Weights of a small transformer language model.
Size: MLP 768 tanh GELU, vocabulary 4096.
MLP neurons of a small language model. Each row is named by its layer, matrix (up: input weights) and neuron, and shows model dimensions 0-191. Each number is 128 + 24 x the weight over its row's rms, rounded and kept within 0 to 255. Numbers have three digits each.
A block is one neuron, or neurons of one layer that tend to fire together. After each block is what it responds to, as a language model described it from the Wikipedia text at the highest values.

L6.up24:139163126187108127110116083090151120103068120121095164152134118138149115159144131134110164149139144124135124143131153115157152143134141158114143121140153095141155158107134107135104105134109124126134082119124110089113134125134135138158119152158124140079122191084092141194140124108126144137133194148136093095152141109137119106115123132140124119119091137107125148108149092087127108144100122124175132147153104126155115113124126105123151116098140146126105120139094101144126112151058096129128123102106132097159118124114153182095127145155116127088124134145150151174127121137109212144
L6.up268:103145106179091119115110105115147133126114121098127177153149111118150099163163150181149171104134109103127155132153157103154137135128156149125121133139161118117152164097119123131116118139070145090159092088110115093124120138131148132134159117165120103055136138106103125154149149127092140143133147142157107094147140102110130088127136159132152153102075145114117130104110112123099099139110155160195112143153119149138076138087133111153140183127145122105127136140114087146108138161091108129087115101112142107146155128126138154096106123187115097089124146134133143149133139116117129138
L6.up464:147146144124147119108161142117162068129127104136082145187127126116127141129131111121120152150115154152163160189142091118152149110112129142124138092138157150147169166137126094115151145148137125110133094094136135133130143151111104121159100165125090131095126127088098145140138097117153154157121166155095097080142157081123124110109127103112098130103120127081133122099151082136099175103071103137159137127132128094115120134116133139114153121109136153127132128113103092160154126107112126121155132131120151114133121132066109194158119156134144153113124129151154200162138141116107153147
L6.up598:091146117121114135111167130127161104096111098119122173144104129109109121135102129107071180152141191169168155118144085105149141102112130138147150079115128142155138157141087130117120118168149135091137107091121118092153158128093098123175104148117092131103146122094131116153125107119168124136130159158119091090136153119166122117118110109094121129100097127108127125098158094140138158089069133119153133136118136086120118127126114145146138127107150128124105127132103114152139128096083119125139127109107168129105120155080158193114107141137124182110120117153157134168145121141111166134
Hyphens and dashes inside compounds. Hyphens and en dashes joining parts of a compound, especially year ranges and model codes, such as 1992–93, ZAZ-965, Banjo-Kazooie.

L6.up512:075098155169144117177155134147114113098142132129148119121135096145110098165140167132149142103147131093089130146148139161080148094076111148155144125136117093160127178151141149127128133150088096133120139124142095140113143090123137123123136123136158129091119129136127090141096102129095133118133169162132121132166105100135144101123090148128112115157058099124160123140161105120101088143128148125151127138107119169040090107113122153144124104097133130102115150126105145110144127140172114117115143165135133144159082146100100122154142139124144151129148124107161132115154073132139113163
L6.up594:049098141164147108127141133114111128126142126145149117120160108142115112148149129114149123092154100099127146166125167170122170110061132147158112119135108091104155139130146103122140138108059098117088127130116101113098130088145102128140111157160150118096106130156137097136123123142109120130102147160133126135163091083153144117149092118145110111140084117128153103173162117140117107183158172123145106135124119149069096119132105163090150124129146108133105122132101152129153136109149099159100110185136133133146101148113133115149130119110144125147157125130153156125134057114141117117
L6.up741:101099160160126086133138137144122126123125100137131150124154116107095141159103136094115169106167156146111107164123116158092160103120136119118149114136159092131119146163141131135127151151104113118131122142138140121122138111151150141131090101146120102076146141102121094153126124135137088148126152149161097124152091111164160096143106171135122153149061086126159098136153126131159073143114126119148096140119132158074113095109075140142189138130141128091121144109098135130172137165128102098130179114125123138144126173095124139130157129114152153141121095118145196152156110124108106161
L6.up761:058125117127100104144154130169110108131149142133183109102136110108123121150118119107174142110147140117123125099123116145091142090100102139154149148154097127145130145140133122140105117154094116128139102139121120119107141091131113128113084145150150129097147183137154109130097130128111107129085160143131143151179140104176142129100097169140113110165124113108146133166130100130131108127112169136162112124093087184058155098123120110144173147137157127104109159122088176132160129106137064139120113143128147119146120172099088099156101136123119136149138139137150139096138082114112118104
Capitalized word-start fragments. Opening capitalized fragment of a word split into pieces, usually a name or place, as in Mad(ison), Camp(bell), Gold(en State).

L3.up177:126129137147102099125121098139144091082138125114126136109128094116122107146176165084076123136078114133116135121107121124106209116073120138138118154152105102104134179164148105121103144119117110097147129161167138117144137137144153197094106149129105113120104128118133130140148116158125142139132146169174123130099128127115171067114112126171102118131100090099149153128143139108143124119133132113159118126121147131103095119125104130113148143139179108085122148110061163136167128141114100095121158134109148120119113091096124134163110125146160112114157128123164160107128124154087126139
Capitalized word-initial fragments. Opening capitalized piece of a word split into several tokens, usually a proper name or place in lists and tables, e.g. Che(lsea), O(akville), Car(bondale).

L9.up87:144114081161120112134107081154135138142138126142134168134144143138122153161139129154121124106129105139129131133138086145117161131129116134091139123105146125112122127109162098112122153117112132131126153121152103106099106146105141122156153100137105143081102123124127088139107117125134092134140167146149120118166100123135153073124154097118173121025159106119122138103129131110123114121131133138154137110122119120076104105136117169100121097125107125132131115123097112120132207134096078077153144140148120119165116123064085135167140158137119121104092121064158173116129120130147125167
L9.up94:117104125124122079125108146134157118098132150110126159121127151151129126155096140141136119136120102124097097164109115108106167124129134139110113130107137109072121125099151089093138162130123129107142160110144149093131064136120138087096068126145122105110133119138128123102119134135138119120159122155111127116148138109137149115169114184119106107129101103110138122169119106146117126130133175126128183133128139134112133151160137136109120095170151127093120138118105113055135133156150124173166163105106125124107133093052126127154122148138127133133106171122082166097119091149042138142
L9.up134:133143129126120125094111139181153089127143159130108168143154085130159131155133171160126124122132118167111140159136137180112127157128150177146112101146103127086140147144149101144150134109109110094166158100180142112117126135102127153124090168096134162081090143110119148089152066090065140133150191122144130134157124122116140120103090157135130146139099130115125141115133123119117126123096166120116134123121139092133134170159118097148111133166126157107106144148115122100098102145148123121109175115088109138149130110094155131144149115163130124141119174105119115116124165185115140133
L9.up146:096119106180117112118152126139123109131144145122108138121148131118147155154157127127139142094148144128103130145131095157148177143097147177144111105148100129122127117189090108165167193145131136094159141113131160106111134126108125146125089168161125175124117144102097119133128162134111185129171133144143134146154120120130161136112089157181136107132090108107144077119167091138105093139100157133122156153103122158111105140164149112124125125129153125110138138151094105089150089126159103111126199141148118101148156141083141100128122132106161129115159177109123136102121126132108136126
L9.up192:071132121157113129103111117124143106098144155105135169109124150128114162144134110116112134112131133144094135154125125108108152101105155133144163159108116127108141133105161121159144154129119140085143113089152145109107148148091160147112099148150119104098103109132098137183076158116143155129145176163117130095144113166125151091117089118171138140075151097128145105147148133121118146155106145196113087144120166114127142131138115122142140128146150153104114117133108123083195112104129096126137194120113122127166147091092134147142144140155131120116110167101141149120116130146078182136
L9.up214:100112097148119101123120131125146093130122127121120098132168121121164097133112142132139162113132124116087159150127129119149191109106145138139133139106117147140139145105111109135158108137094119090182095108128106058109130095154145146161114145142108164078139095122109106126104135108139134092145116143162105122141124133109160104135117150175084109108162102131136131165133117121108117162109159144113163127127131090079157176123135125100126105143119108107174144180113117103128127113129135138112170069107171131115133129070100133114129141118125143145107155116088110116154090187070125135
L9.up271:104135090148112105080108134103126098102102130162097102111113131160134137134124164152152093125150153144119127129150122125136168129120180087169140099169129133114108112155150140144122165116118091107135120118153126086126113153123144110141054126112136109128118131149147125128100138131126140137160132176130092115171105113110124104175093089165152138127132127123142087093113138110127118156070142117164152118125129130057123135163107123105132151122135111066150136138079139150094151135135133145149149105147131088129131175055139129143180133113128112110120123126144154123115125136078148136
L9.up316:158119116137156127155104138127147187087133127149096149112123124096102116151141102182112113150124205099110144114067136132119142136130151107101113113152095114101123131129146144146152124152125076148130105114169163121129138082148143098132129164103145079123157129134125125173181117138121119110121127195122126108157138144137128104100134099139111110116095111109150090140181118106097106131116146197102131119131129113107157117126153111123139136110146082119105138137083148123181180142165105167090151118128102142146128115112108129146129135144135142147106114113103135137116114140144179142
L9.up336:114118114129089111136131100131137110132102129166097139115127133135156124149139138114114125123086121106131119120115105150140192129089131159120139131138105135106123154104128114147125096123148106111164116141171118111104149107123119127136113188146100129099117160144139101161100102125123151146115138164174116122149138188129137103124109135170116130105139115113113103150135094082144144135123114177136143129120118135106138133126122138104132131135167109110170155190025106064140100122142095129146197128131099095127129157052123118141130117162114159157134146118109122144145126179119142129
L9.up380:137166107127143101121152117123138089132156115137135136136128109130116136143123136153121135136134141120091148152117118132117186098095162130139106127130103146085120123118153131152137140141112137093203119127174107086082123111125136148158068118158115123077106107128068127130107123158093166131114220180129147145148108087095118099123067103156105112092112100138114129132130126121120096141126140135119151121107169126123155157133120133140137117135115130132132151142087132113138100119109118132123191159080108127120116079087120158132119157127132151108130121101142133108160138135089171126
L9.up424:136081075101134132153125150101102092088108125120115126135089086164149129152174172140120104141093105126123123135115097123136167099116122150109147117129124174097125111117106090121156114136106160120146163102156143099143143138130107137173127141115109120106150148144167130115148096134137127106156162154143144131139162099082161105113111115177166098138155113079129118173096079108097167092159130145106134126139102126085140135133104105088134103119134120114167165171120120113147125140102083117126188128094138131144129106088105144152135102139104132113118143108144161116147085147115127126
L9.up582:097123113169163095138105129106158077078110139145131142122115123142096123125152148154074108104112140123122165119080106130063195124091137172141109137155112122084127108148133106167108122145106121085140100119171158099140111140155166097125078118129111105085089117111082116127130131141095171147148116175120140135163154125164164096128117126145146182109108101129103115148121110144111122163135147156170140093114130125128127131106101097124125116165151141122134158143098126113125149161137089157148143143110125128124123135120148112150152125117094115139137173089121152127139111123106140150
L9.up603:115159163118165131098127122141163109102158106093108140122121148162131117144120132150101146126099127141108147128155084137130141133134120158121118146117085098095147165142106132135133166136114157113188123068130157109096148116120118157082126129192114111104159086121102124113124103142095141124145168181135109111172131153132162070134098103154139152088121108087126132128126150120112118131072181111125157143125112131117150165135072101157122143187125129094135118129109136097145153110110087134169159141121127149077115107123131131119095135138117102112113120108168149129105131137109118142
L9.up633:120131135126141151106133122102099131073129076159177138131118090142115113157102133105141148139166117159075132135115097144091144063069145104132146121160152093133105136132159136109108128113109098098137133108106151105111103154140146160121099120166141101130111153135138135135156131172095135151125172181155122145146110096101172116122106151189116064150113103084131133107119104095130110136091143145144101161111139111089094126139104132134140128118105123105131123108093141137130095151114083158111138147111145100137145130108136121146149137129170107107111118145178170134151108117129105113
L9.up678:073185105132148117131122108109130127088128122097181147147128101137173177118149130138139104116106139105085125125111080148089179109106105145110134139141124131106122135115148114119114140132163125067189125085124138098144106159135108124146137132169119113101135156096117101121127099146093153155179185166160119154130144092112138132121162160155088151146130126116116127104133113126114119139125145164153092123126121105085091104108124171133123113116154126074135186111101142120142108138122098163144186136119118123139114137085146138129104136137118145118126158123134122123172130139109125159
L9.up727:115117122129156131159132122135113124120115154152142127131125070127132117165158134146075144081105156140061139116103138156117173091105125142136130153155087126120120130135141141170122112123139105102145162122175177107082110110138150174115080145114138090115120177146088133132135147145092137130148161167154147126151117140137132109078150120159113121113140115112119119151123098128102096150104128157122126155112120149108078116154125156122109140157176111097118152121088145138105130157130117122119186112097124085115136138087107128151169142146133084063118159113132157120129100112125113149
Name-initial word fragments. Opening letter or subword piece of unfamiliar, often foreign proper names and codes split into pieces, like M(agoo), K(arnataka), Y(uk)i, MAR.

L3.up627:145151113147090128139123127132148105129143119144128161197114138125147118120101147118128126110097110116134148102138147109124123152138141160147134089143099155132113150164111159155156145139149120124109141140128124142146143138072155082131133094147131121134131121136160160108102138091104104162139075130170113126097100132103092164098134156150124163100092170154121116125141122132122165072123111143149147124112140115132135176131135103147128130127116161123141127124195102157164126115095179118143120134076133111080132116136078156062117155104105109151063162136147101112161089134135116128
Indefinite articles, equals signs. Mainly the articles a and an after verbs or prepositions (is an American, into an international); also = in formulas and °N in coordinates.

L6.up247:155145110098139120127110086118128097132129096118101136145123119195118126142142146111150119133125157151094128104125127145128154176129145108132101145132149134134151140117124096101119163113096125137137087134123122090115092143104130070136129091172099151134102168083107137116125150119155122141114096138079093102142134148143129115131128119145111118096149133150131156104147115150088131144134145141144086109159108108112115139102137170126141122079115139100119100109096136106149143157047137122118146126157186077176159179099105137117143117170147104134095127094169162149122154121105145085
L6.up287:078124116179132046119128104108138131109104094098110154147148176132103106142140136126096116148127134124119153119100122146136178115111125104117111149153144150112147127121110132098110150102127129081120144132134126087146092111101171102117120106173098112140139146143141086087118148136139087129128144177111130086149144157137148098117134118101115132121107117129082145109145128124119159170123145167178116128158122066121110158117123132132134131104138135088129093116048152147166155124107129179124138107139171123120163123078118156112117117134127149109109150113135151172110129119090131129
L6.up474:087153132124125083103161127104166090113072106114098138131165133124093102159108145150093122118151151156116119162147104136153165108113120105143128143112127135135126107133101135140130148156136130102151117141140145056109131140089148111117113120128104112136067144130116131147092117098130088133117088180114142059137135159161135076152119099158126133104149096155131119158140099110135166162078105135173136139154092093140155135109124147119148106134137107117102083117078131130158140147119126155107130086165157126153168155108138159133129114121113161122117134110149137130116160145087142126
L6.up560:108127127138172108147131099132119094166131110129063150159162126186118124121128145103155113133120120131099124126091129159111144157130148135111112091132164139143145145120126159077091151118110137123152113143102101109131109077114130095123128099170073114107133135150108121097160117141144079134119102143100112111141157139134112128156116126150125092117128130147125153109142108137085150119146109160179107117145132133073078118101159154115113122121097159117148095079086155122123152127097081129130124134143150119153149137074084139143141104144153161097072103135134163152122120123078127142
Year century prefixes. The first three digits of four-digit years (199, 202, 197) in dates, birth/death spans and short descriptions; occasionally is after article titles.

L3.up418:124155126158116107124106133132122126087149119143121132121149079104138081163144147125135106104154134130129126140079125123104201120066161127136169162090118067130129193131157092134117131136084135092156095122135135088157128125136141149114110131175116094084136159120105124135132103149119145130154150151159097126126126121130142065154121133160143145100102111110158148131124103121131129136122122130156106126127125139094113099117143121112159127161130095103105156102071130142178110107124085121126141159108139123129135106098158141119103119188153082092169130126118156120127139123095121108
Word-initial name fragments. Opening capitalized piece of a multi-token proper name or word, often after a pipe or dash in tables and lists, e.g. G(obert), Ak(hundov), Sk(yforce), Gold(en).

L9.up33:136109094110182118123125129117126109143108087168139121115146142178108109156146096124119133102162139131107103170105132139148127119125152081110135126089155063129136121093135132124132142098107145091111170052177142122128134117099156146162107125140122092117132152156107083130130119098150131111139159135165100093130093079074118100103110136110123127112170126162144132155148139125090133135090114117163151144147132157124162126081116149111147136092131176091126143103135098130161114132113112108135122150132131128176113115140125151114166106126162131123096122119163112187125125159117116110
L9.up60:095093117135165136154130116102109113073123118128108120136124137191131162144140179136103109096127111163120082158142114137113164088147135134094124142144109140092130095110123065134121114085100147122136131115104114101113147106132132154149101117158093161095146161182086128144122100115121142104133117146174127107115148115131139124125110106104152140126186114083159102156090083155124149150100152150106112104121088155120158134120122148083111085123122134161149153147138109090138150144119102138160138110174132106102101114106122139073145092119156123127117131117125121121104138166102148099
L9.up73:125108100142130098129118105130104098126086116128125112171121162211151110170115131147165153110090107142117102173148153106127145149143127158100079125138136153098139111143072129139141169100129130115157160097098136086142121135125096122133121134129129137141104117132083123130104113123134118076111111116160128106134115149125118115130127149126130168114124133139129091168128105099100131115146137166128140124156100191100126164126135108095100125183119129106151145175122122135134167176118124117117129106162103088116188088089101149081176118136130073125117149132121133141131116141126123111
L9.up112:143119066159194072102150158152125139092115110139156110109143189130149092122112108146142116150116095114124130186127095133091147114101140125127143168095090140128105125110114127143121110158136117100117155099126095103151124098110161111124157113103113122106133118097112096118132096141119131087167127137172113138131132162155112107072151117097080139098111101137100124090078105144084118120111141122137153144133164162122122168124108121108113129126140139114109130108125082130146162119153128117096151175099119114144114092099169160151149160127102128110108123144123127122087142135095149115
L9.up191:127150120132128119096144164139127126104135145081112121144121110165153136131108129129078180121171105194078093126093132150113162118112173109100141127098132107128127112119139114130118115146123121109134154116115135116130117177127162079112115098122097142107099158108115099128097148103148111163130120155141115114144145090080144123117105167165116168076136093105141156129133095137166152132092112123079148146153111199128115126151113131108125091107120143120126104120174096150122098188133118102166113074124130131140122159130155159135119127141110140125132155130102127154085092151116129110
L9.up250:115122114185110130112093129162124142137125089083129192116137158112120111109130143083097146131171099128110156116138101141126147160130170129169126135115124147120152106098129106164140143088152112093134083105164123092130146111174118076125128113103147139070110122107155102148115118114122107155136163138151094101141147148120171104098156107090107151121125130145157121124146153116133133141117154175145137143156139137138126147128140155148177135108156161147118141137122105166185152141077132114103146119113109079122093111122096161129132114167128130125076118117159132161165154131125149148
L9.up270:108182114159147098107105132091098128119090085086142073137122115191127135150146147121134147152120127149091107150136122172156139104123103138113113128104110117132099116133099154127122155158152083112140158099119122122122170077116113106125110148113096151116126184141093107128129114144147128141132130134186114145170128132155097123091115134134138167090083128088166134129091127150151143193134119111126155102112135159145093139127104151136119129138086142137180117139149095164137117109145133142116108139125108151124139130091115110168103129145129100054134111143162125154160116121129141109
L9.up314:132118131130116117118145071075103124120102127128084121108134121162104114143115126099137128118124142145095138144126134128098133117088122191150133135125137139123134120166131135108157140054120095129169145093113101124110131164113144142096106175139107118097111154117097077116096068090126149139122108126129121112082135156137126103141138123114100183097091134132115119145124078130112142093116108139146126146142153118139139167133144124082102127135130116112155150091134118119151139129120134117132132105163140086132166133106120168076112159189109136137117172147139105133103139148053165104
L9.up334:137130103131168128118171131181154113146089090109114131162140181206166113170148143105151140121124106161086133155127137160103141122116128116122106168098138157119122119112085117102108126127131110106147165091120122099166135104113107098144130133164104150117151139146108114106124122093147136121118147129138122109142135132120135126114145165135137148128115136128161133150111159166099164133114141119144142120160088188073125157109108085113109076125108143111116141114146082137149149154112129148130134110149120135097139165111044163098163128128134137101117125087130114090110109158149148105
L9.up419:101168132159157152125119121152162123127090097157117114136156166176130119149098116134169109099152131152126141121128158132150162128088143099139115156126142130117156114098091119144114128080088123079102147128109113096098098130141123074126104132149098119103123170130153087138114137113116121136104127143125074114175121131132117126122133083113149158094124156119167122132104144132140150165096115152150150127160111180117116133187102161085097150131128128120126164104083093136143147122084127134163109094153121123090108180095141191112156137118112141141091134109134134141125115148134148125
L9.up511:121149141122097108088126168118143134132133185120146145140151154170160146114126146125104121139128116183125100096096119106089157102126144130147090120131161128119107137133121166137133087094137129113149162124191146132141132143113164111153135107174113146137082160140106099127110125126129160170121124135122105127120161084138145111110082127126155112106152118083188145146093140143120102144141108159127135124131141157116141101147117176099109122103133164131133102135197114169140149149139152142190129139133139149106141114107147166135156160146125121104091118099108161123105103140094147070
L9.up548:142153144111141134111123125154133141119118082152119127166127152191160125157125092162152104104141144138102112154115129128138156112105144129143130141118155112110152117128093116110121162125120159114147160097120124085120110151044158106128082136155104098120094157141126094140125171079123106138117119135119096099138122140123148118148116126153127116110111121070148148126128130123110155124093115133119171111132093195111132124197130151123106112114126146114119155115084113150131162157091118117155167160122122126098162156081110139122134147147133172103088103119130114095088095159096138099
L9.up673:115116088147137135110120148150106149139110111113131133157165124172125129120155112123143192144130129127109132145154143151091150128117158116107145143105106124117151120146104117138125087114126109118129145081101132078146127131191117092113166148162119144097142136097117127077102125103136123143116167118118078107156136097107133117157174107158099166122117144138126124125112071136130160119091126150094169095171123202084148142142124150076144136143143138127150156140110121141133147166086125139137138137122114138113145169117088154105141170131098151108114162141113109141089102178102144115
L9.up708:053130106128134118126121113094171098052120085114062121160128125152110154146097131148121124117173083095125136186114135154106148123087153115113157126145139091120161136113101102117106171091114140121128110142169120081129144110070137130120118130122110137141111109159062122143150127091117158111117145147120111092132131128121157114111125168166165137121116095093135108143141137142124148131100136139156103122132079143123117118132145134134142138122147117120115133139094123053131147133124127118142133130159162145114120141099117137110075112157105124115104100135111148145184128147117148116
L9.up733:165140113151138098087124169149162173161095126155136096152123099173123148123142142088078169133123158145112088108116153140128184108130136127157135130131170104131104142116131170111123115117162124130122152125113082102117110130172159126149138100138091121114118158162127105177126124105157106115103107150151092103101124148157149098132140107127144173093125128085108122113092136135132090090115140117100140139122156158165133122173091141095153162121063133119156149147116122149142138130177129142159125156139119102111147143147130138115122159127135104095108111155117088126153127120136188134
L9.up760:123124113089150132104129127115129127104111141144152083179119167167117133164146128163138088107103130160087131142104120132135182100102158135097136134108163106124123143138125134127165142130081159135148114123137108101128137085064119133142118138116092165129143144112129091126119147090101176131139137133106127080137143117159159119146118101081157131130100110122134122100122115159120178126090137142113124129145102147099124170132138171117144071119089118104114142132104093106160131130109145153141122110147132131084111165086148124109121163163160148094094106134156192112097099102102132135
Definitional article "a". The article a/an opening a definition, mostly after is/was in article lead sentences ("Bunks is a") or appositives ("Carlos, a pair"); also capital A in tables.

L9.up45:108192109149158126133135114087134126079107155094115109160154145139153110136066156161127127074180156116114176158129115109141158122146167150129161082102152123144146128116134117113152140135070124112140113128112128093128111155131126126170131191108105160101123157101101124082157132117129164088174136153158124127115117136098149111132109151162144096126152099115140148137136086125146143112120099132149095124154107117070137153088112157129118114089142130074130150132136156115133147107132089148106126126120145121140128139113112142121152098145099100127125177139132133137157106140085133121
L9.up51:124160128179113104115130147123148095097120115112124124152091084138157142123113136128116134114138147119062126141150132145110151123111145137151127133149131124138126139140148139158168169126121092118163130105123102110148136095100133146106099212123135149093105135123090119118123134106102178115108187147158104069130124113089182084128124132167143125138096131106154105139142101111114168137126128189131113151113101122126139143126104103130136172160128136100163127139137100099127162188116100135123173103110111148168155133140100143166167163129148145136117139153130157114127121142076136116
L9.up74:090144141145113105113121156099165088088113139137136138135124087122163143131123125156125068119121179148118140121101133126135149127077141134145147145148132103112177129130168101158160174144088113124162087123129174100112144152088105092130089125118118100142073137151122133149104123100107156137132172150155136096115140139110122107149112113167127140085104049136165117123155107137105145163130136177141091159138100135082124122153121133142138117139141102088109117137085137129131144118158144115117164115119102102153178132097116116156126135148119132092129139096130129119123143148081159129
L9.up138:149096113138141139106102129105100153090100161156109136164117096104153129133146170107134133106119136106115153123113100136077161119143127154102129120108128152126135144106097117082137136155098171081172077089101121096131150164136130150121117100159100151096140144135126162134131079131134155128134189134127107086114152146114123097139085132126137101141166092113133139116133109152109173117153124128118089109136115167071122148132106139119105143117087168103165131168098144182129135126135136101175154103106120116153172088131095136139119123124150158100132122117131134155137082119101135096
L9.up145:130137106128107123130102114097136091099125146160118138153148093110161139126124092184157094125156147134078097157141135112077167112072150144116126153156135100091135114109145095129159098133102112132149122096125167114086096135129142142134095144140117108155122133129120148160149128134090113127111177111127120115138157144112159096154082126173136110086073090147179121132122114082123099134139118120140124142131116107091124148151145115149136133154125130086113140143052114119123109130159088147158172134099092088158176112113158122144111149112156143146126154138121134105129119148115161132
L9.up183:126103134170114083107070170124122135091110156112150171114144100153143143132145124175143138122132113101127137173090121116129180119114113124139147139144148076076156127148172115110156127137110151103169125097111140113142117147128166146126112162124089112092125145118103131195125153161102132122138141126143116075129120145139143062166093142173090120130141131133143124133092090115111108150138134151139106112131139152072123154164095133130136135128105137106151135111101128102120113159149116183160166145137107105126153113143169128150144151116121074117107118127140152115090132116116148114
L9.up190:118161131183140094127098131108143100126124144095124125133115094155163172127149139169134129139115137111090159175129137128137165101097159144123142137145138088092150130120155102145158118147114129100186121097113125086135095120115135164163120149142116140078082153159122125121123147144104176134124186159162124099096114107074171075131103117176117125107130075155125121129094105138134137155141142116163110133134169138100133141136091128129141141136154138068138139139137127091127125112149094121129151126132092052143148118108160144140114148122132124123109135139147158107102129141113145132
L9.up296:100123098159142101141126125081133081078128144143149151143144119119158122134148161162128123134111216106089135140097116159106174115122182160115157145113113120145128133119187098123133123089125100108130124125130139089129122118124132094143080139128128132078138117158086112191162131115140150093131170149139134123154123172156116092103096099162148095072106110113146126123125102133088105142132145142159133128129097151095105119143138129121159162151128140132150139135089126125140118155123109123117133149099126101165116144122153155172138124139112102111138140105122178135097124137090149156
L9.up427:113138145158160102105115117109122144120089150104180095104095113158141156155149154141129138112128153108111168200122107127078211123094111149102159137126129105134131164122153144141154104143141125087168127131102151084138118126153158138108132127152084121075110165105102132153150137112086158120123184152156112128115105131127157109159095117169128120110154127122150148129105092099145121152138109143149091094126119168080123143125122127144125159119137156111162159100120109098135099141131131138162157098163103102162128102090170111138124145137131121110129140146117151141132134140102108115
L9.up541:106120134140139132115111134111114110076127144085097121110141147111150117154167165138135140161163150140101143138127082106101133109084131155107148136109120115124111153132166116147139109130100132116119088103128153139143082149164162155090096118147125143118078153125097116157099095111127178069109131160121142118122094126162102089121122099152123126103102101124117097134115096132121126187120134128201134107127123116124093108113115181119117115116131122125146121116096123142156109142108081133127125148105143097116143117083162142170134135144101088094142166100153176160111126160120171161
L9.up565:097106102175113078101112086125134120115115116146145114124113119109202123173111136174149110125119164126103178131159131131129174135126138166151122178120115133078135147150137098124151105144086128070173102131146126078114119153107125149139107128137115141099111086147119132120133125156086175121173165161151103142150125114096171129101090117141122121129119098119143109124098066101127139135111127142143106147123115135106105135109133103119107147106163130098131149146100126129126106102153097135121145093127142142169158127069167139161141138125149125154134169147124158142102115144107143129
L9.up578:145168156155099119095091096084120095094112126115129072147142095150156148169165156138107142132094121126114152152108135135100149093106135131131152137106131099132164164129165100133127125161138115115181103134116123096129116098083159136112116150193116116113095119123091142146117150091116188122128145161139122096100123113122122100086100114170148119119096124089112099172143105158115131135126137145170116143134115129134137165107107149140152142166152142093155099102092147104167116133143143102130120114126113090119135134111140157142101109144132107092139170139096142120153130164080161119
L9.up613:126154125131122105132108122098142078127120126113106075126119108159157118167142142181119147108130124117095132157120130150139172116106143147165102139176110127129137172090134081117140091137101105131164142111125126092110146150102156161129122123158116146085093131141070142115158157122116171084117116165112118128151142109164120108119095082163151147152128107112168117161108070116122122158071153139144103169144118151129117124125116138117153141139140169154164144140111120078118106140143137140129105123141109107170128122094134123121108138153182100104130149151129168124160136140081164140
L9.up615:116113096184155141134130133121165114121117139097123105120152166131170109160120131155150132085103124099137212166128114119152159134125187139129151121101153145082117146137130125109153117154115124062176151138106149098142120123141140128125167133109142148055133124127126124139137109146101137104124191132092112119124139116141158124124147133154130137103164122112130100120126107137153095142124088118161103127156154122120116165108189126114080158139092119104111129153123116101098114170159110117155141126133100090120164129129159129141146160137129084090135156152120099162144138154139135120
L9.up639:113140106149148104157090140118112105136087086120165104131147101146140162171158107120140144143126156131110127132150124144128145079096120166107151148108108111121139138158106138145136126155136127117116088107075107099128100124103116105184071194121120128125097142138086132154163163138153140127126107133135085110112090159119119120120109134138159123152114155077112113117132104129116151121158127164077104152130092145143140138157148107123106114158105153103174172128093087148162116129151123130117142132101103149137136115072143139139083150152091109148115177110133125148122130170119174130
L9.up653:117149134157144129123139115114112148104114073118110125192109140151122139130130111125158139103109142153131161144140100152106134118100130136113150132080112100118151130127109110093131092113111132117135084101094120110126135118101151105134139114136084109097143142125038135144183137157124128131135187125155104122148177128114146123147147093150159115052129112118063111144160080150137160104116117118153111135143127137135143119116132157076113092125123134122197139120121136148116128123151117154137131123093121119132135085126142172115118113149121098105145137086141107164106127133074162115
Initial capital G piece. First fragment of a word, mostly an opening capital G (also D, Qu, St, Th), beginning names, acronyms and codes such as Gomez, GIMPA, GBR.